Part of a small language model's weights: MLP 3072 GELU, attention and MLP in parallel.
MLP neurons of a small language model. Each row is named by its layer, matrix (up: input weights; down: output weights) and neuron, and shows model dimensions 256-511. Each number is 128 + 24 x the weight over its row's rms, rounded and kept within 0 to 255. Numbers have three digits each.
After each neuron's rows is what it responds to, as a language model described it from the Wikipedia text at the highest values.

L7.up2914:101155163165152124109123091085138111113101119116131067144125125126140122162144082147123148132104055126136078186117140121149134111113127139125129091110125160120095159132166127164157130098123115147137126165131171160147150086115129167122100160065143089111120118154128114119109084103079112150108141143100146150145135143110111140142133114132132124155143141124120129133101123098108140099119165097117127169152165113138103135158144135130108145139141138105122121083077105116137119134087110096134117119098135152139107120120117113151136167117110097126146168133140075170134092104099092130091080159168106145140131121182128153133147105150084121150143131106140139096136127110128118110093126135134140149137128136115103111156184122085149118123137111124112134128161108100175081124097113
L7.down2914:131093117100128124157127136127106105173114113124188120114152107149114107130161121128141150115124173121124141116156157148120115113120118101107110131129130127095101132125083140126101133166174151092141131141142157088090142135142115145126159079124097151076149162189101121114097172165186141136116112116122140090100112147091115164105157144155110139106106127116103105106114093163143127110147092121169156182175169097151103140061092128127143121099174129138137123119131116089130099139101111142102169137122096101141119102119164207142149125123090136116180126109164122129152160124120116099142159143097130133137104078129119079094147137146124171079127080153117107111186085135126128172106101142129145127133120146141127147150131099118120123071151149147095136117140166137150106114171118
Description: Mid-word and mid-number continuations

L7.up2267:164143120103095149109119110154127127160084122141116122147111143145140073136114117146115137133121145143138148154117100110113091128141123135122129069115153173108107155153146142092141125138146144155124138116094130120134156143137153122153114113121101137153120126111129114157100137119083148155135140140129142107130134122117119131162145121119107171178097065147130118134140135102127136137103164144118115111136140138132139128144142148129108112155157114128155119102126114164170103106109119131173156120124145147113115105136172114148114160096133127141090093073140117121101129147095136124134143144174129105077083166133083137125125135166115118117097153136177101101153135147108115121127123125136109140185169128121164122143154168099140071099118140117130116102129164121185133115142146
L7.down2267:160128148097100090118090133108093141146098121099102137117136166162149139139111148130156088136185108133153133125118088127102100113106117140111170127165151163112096110157114115147134165120129146145123151122150102136108074148135124110115113132151105139119110147142139136136154135101141095173202135196109124104115100162153167129133121124096168161130139173121149138125117126092114131112098121108150186140144133158173099152095122143129122120122131161146127146086136114143155149131097137093092069138098124148131148090150140151102148172113178139072089114100150121115139115119104143164113111130147144168122139109134096132147139102109143102094138109123153119110136141125108108158121143159089147113153155123126112114126147121151107086124206171149110179120086185145174132082129125
Description: Word-initial split tokens

L4.up2727:171142162140132139123116088138159150158125157138134148132142137116177136180138120100108167168125119159121106202172175143063166149096129126142136106153117143105134121129169184135112132120134167137153131139130116146160158142107111153143117122112117091128120119103109131129159093131161134078215141113123103101132132145133147117099133116109148137105137153174142104142143132122137147090132151155113151131143152148110126130115091157129109110093102126117123105137098099102110125120133114132114116089095145114118102107129154129137084145124162129077173124120083134078150124128122100147105070079103119134130110165146096156089126127151149155109125115091117140104107140159147119134111121113109188149144131173124126134183081123127121135094100118112123097157137119157128123170125115
L4.down2727:112138131102137115092124132152126117122096154086137160110113137117154143127159099109109108149110198162101178133151151141144129112133079133152114109128150100108109127126135109158126135090111111121134170140126123160148104085113141160178124108139080119132132116123122134123115146112113145144078131116163108088116119092126150145162142108137134110187148108128142169093088132127126121116121132123133104152147143107122135056107114111160114122131136104110119172135182143129171131111125135111124176128107106111121099111145140076135140139135106143160160140147111137160135118136162137111090129112135163104136124121147173162105142147177130146143161120120137121192133181073119151179132176100111138102106120162113128124145138111092118146136154140147146132138128146087116148093147093
Description: Noun-completing head tokens

L3.up2442:136154149134106076133182133092107160133134127133129123180148090150116107152157157122143136126122125135130096163106131162130086116108095126123085135125132117142125133122129123135129120162124129133163171158119135141162110144144171133183094138140139150126119108155116115120121087122102091104136174137129161129123157120152156106119118152118148138131148118149121141081069119121148153138149174124132117150110137173137125110072099100079123100073135102122155126138088156111128113130157115135136111133144117180095123135120131119116144122094106114063138115135120117126111167119117099114112154071123151132107141106138083107158153142109115163127131089114149134146173164143144098090170145146124115117100142136131111128155109148138127167121103115057147128160058150139139111159157151
L3.down2442:111119131091137145118123132132140107146097157146155073125115120163094112135134139118146079071124180122140130127176152101209112124115163128127117112129152168153117096115112142108099095120103142094128130091140114134145097107155140183119167134093139106076126134138123147106136112152155106195139079102124148110143129159129134113125124121139125135173120148095144147127144123100126128124171144143131116147151157133107163176130102122118119119081120158119122138129125132122153133172166108153116114111134105109132115126138169097133108114078120094114112081101137121123101125160141127173136153120134126189182133113094126150145138142112139156179125106123165122092132127136126115151167140147143132138110136151103098117152114126088139121132113122115118114140122160136127060088087153
Description: Word-start fragments

L7.up550:152162122151124133090093172081098098122103128143122113143153128089138107134146143142165145131126149116093129129161117144093097131142098094122077099101105128125100140125213107092121159107083157125121111110142107166135121108103118121175154106130122143147109079139097115142172113132138182152113110127129151130127122154119154139125115110137128144150147139091072112133127111111156184087124147127142122150152128112124155118113150144115128111137116101137143141122072140157119115137119125094140137122124134140137114124139179142128152146147139139126154135150075120133103085154133071161132117144114138149135091161162125123113111115129161136132112146130144109143159161098104125100135158135127112117123100171090108109133117099109116111118117139168080132119176133167142098163129117
L7.down550:106138125121148132134127140103112120169124121136158147115174143119099096132085097128124116170087157141129115109086147131125134093118117161135149123102125099111142130095155092124128156172144104152141105136119137145134131112122113142106126153087139110092110132175142123156165136132155162149077141123135156117135138152155106130124128150119111146125153144149087146131135172157145133095116167150111129155140135114135143196118124140158117137156144130114175159099105123145120133120149136154120154153129184121154075092126112121149180122096115152135130127100152125076064101106126129109100167151169121086158163123148123119117105152073150140169137120094118083122128098114116110125127112123121142141099102121091141157107168169111125115118123123153116124089150097129122122141140181
Description: Word-initial fragment

L3.up436:141164144109149133093114109128147116130149153129142124136127127151083099114124137084113126130120165173150138130104104147109087152122128091048145115130122084138143102129129153164134171124140114159154090169100150138161120190095114179120091133109078180109138133119101093144155128130121166128156106080117149128100129105132121132161114140144182155118138131122159090131112094126115116085159088131110101146132201127115077127150131107139144161142114149123150111168100141126137138119127127152097078127097115125144099099146146104092164135164123172158124124103123156144135114115091179113079137131141157143120115125178151103122142145125112136140138147094124142149096132149127126134098125115146091114159118201143105090112136131131127114159101142142113108125085123142150147121125142
L3.down436:133133128125084153159134151134148091143141119113099140159160110129133089112148092130131154111144104120160106140156181090127131121137140134158169165138139139127094174094172196106114085124134153063125153125167146095117170155139149141132124166074133125152131100135166120099132139082159111117148129115143137105138098127171147133129143121160159082135143106111128145149088106108169157146134140190119114113137133173129083129097131135116151169102108119170097123147163119093152079146116126152099135121107109105167124148097122129169078123096138116145132129151097105123144125098143111093172132125113147123167129122126097152120106113166171117137117123122151150142073104153155142125100137132141118114137088121167131165156091113107130159147154132124160131095168152114168121157121126
Description: Compound word completions

L4.up2563:117098103111124085129137091106132102115131137171141114073150134119138152125128137128152130123138145132147184115132074108116104141125169151202146151164122166153095136098147121125151093170115107099168092111155175155157132122134093134100148136140098085168130116127091088133124125107160155110141161141157075111159150139144128093124111128126151117114105129173104143127121101129132140101097135125108130126141148119143121094062137128134139104140121144119135098147140107122088146163152113105159159148159121099117114107096125127117124149140103127106152164112148064113102129161141123102146103146106140117113100145130150166102149154139130156119131115087149121113144133172143151129162172172104099100128174154176099116125101109115139122153142100158115117127169182103136132141102132
L4.down2563:182146124147131150133111126138124118156117161151164141121142120157108137109120138108140100102139102123180109102156132098144120118081128085115160149089152124085103166119135159133113166117113093078094123094153140100104152157080130165147123115147133147130128145140145104091139135121139143097118155148156132111089102108174112131108123156115179153140133145137130171095107121119130148129132093148132113096110139120139108122157095147133146150131096114151173137089124141146108135135135157119086109122102102107114134138133134151105145146146135142124092117169145104131147124145127168138105114110142125132120103176120106097070130146107152103136153123130122146156132100148135148159184110124153110119113088165163134151173153124119101120133130127139149132114152080114086165129141120
Description: Passive participles after be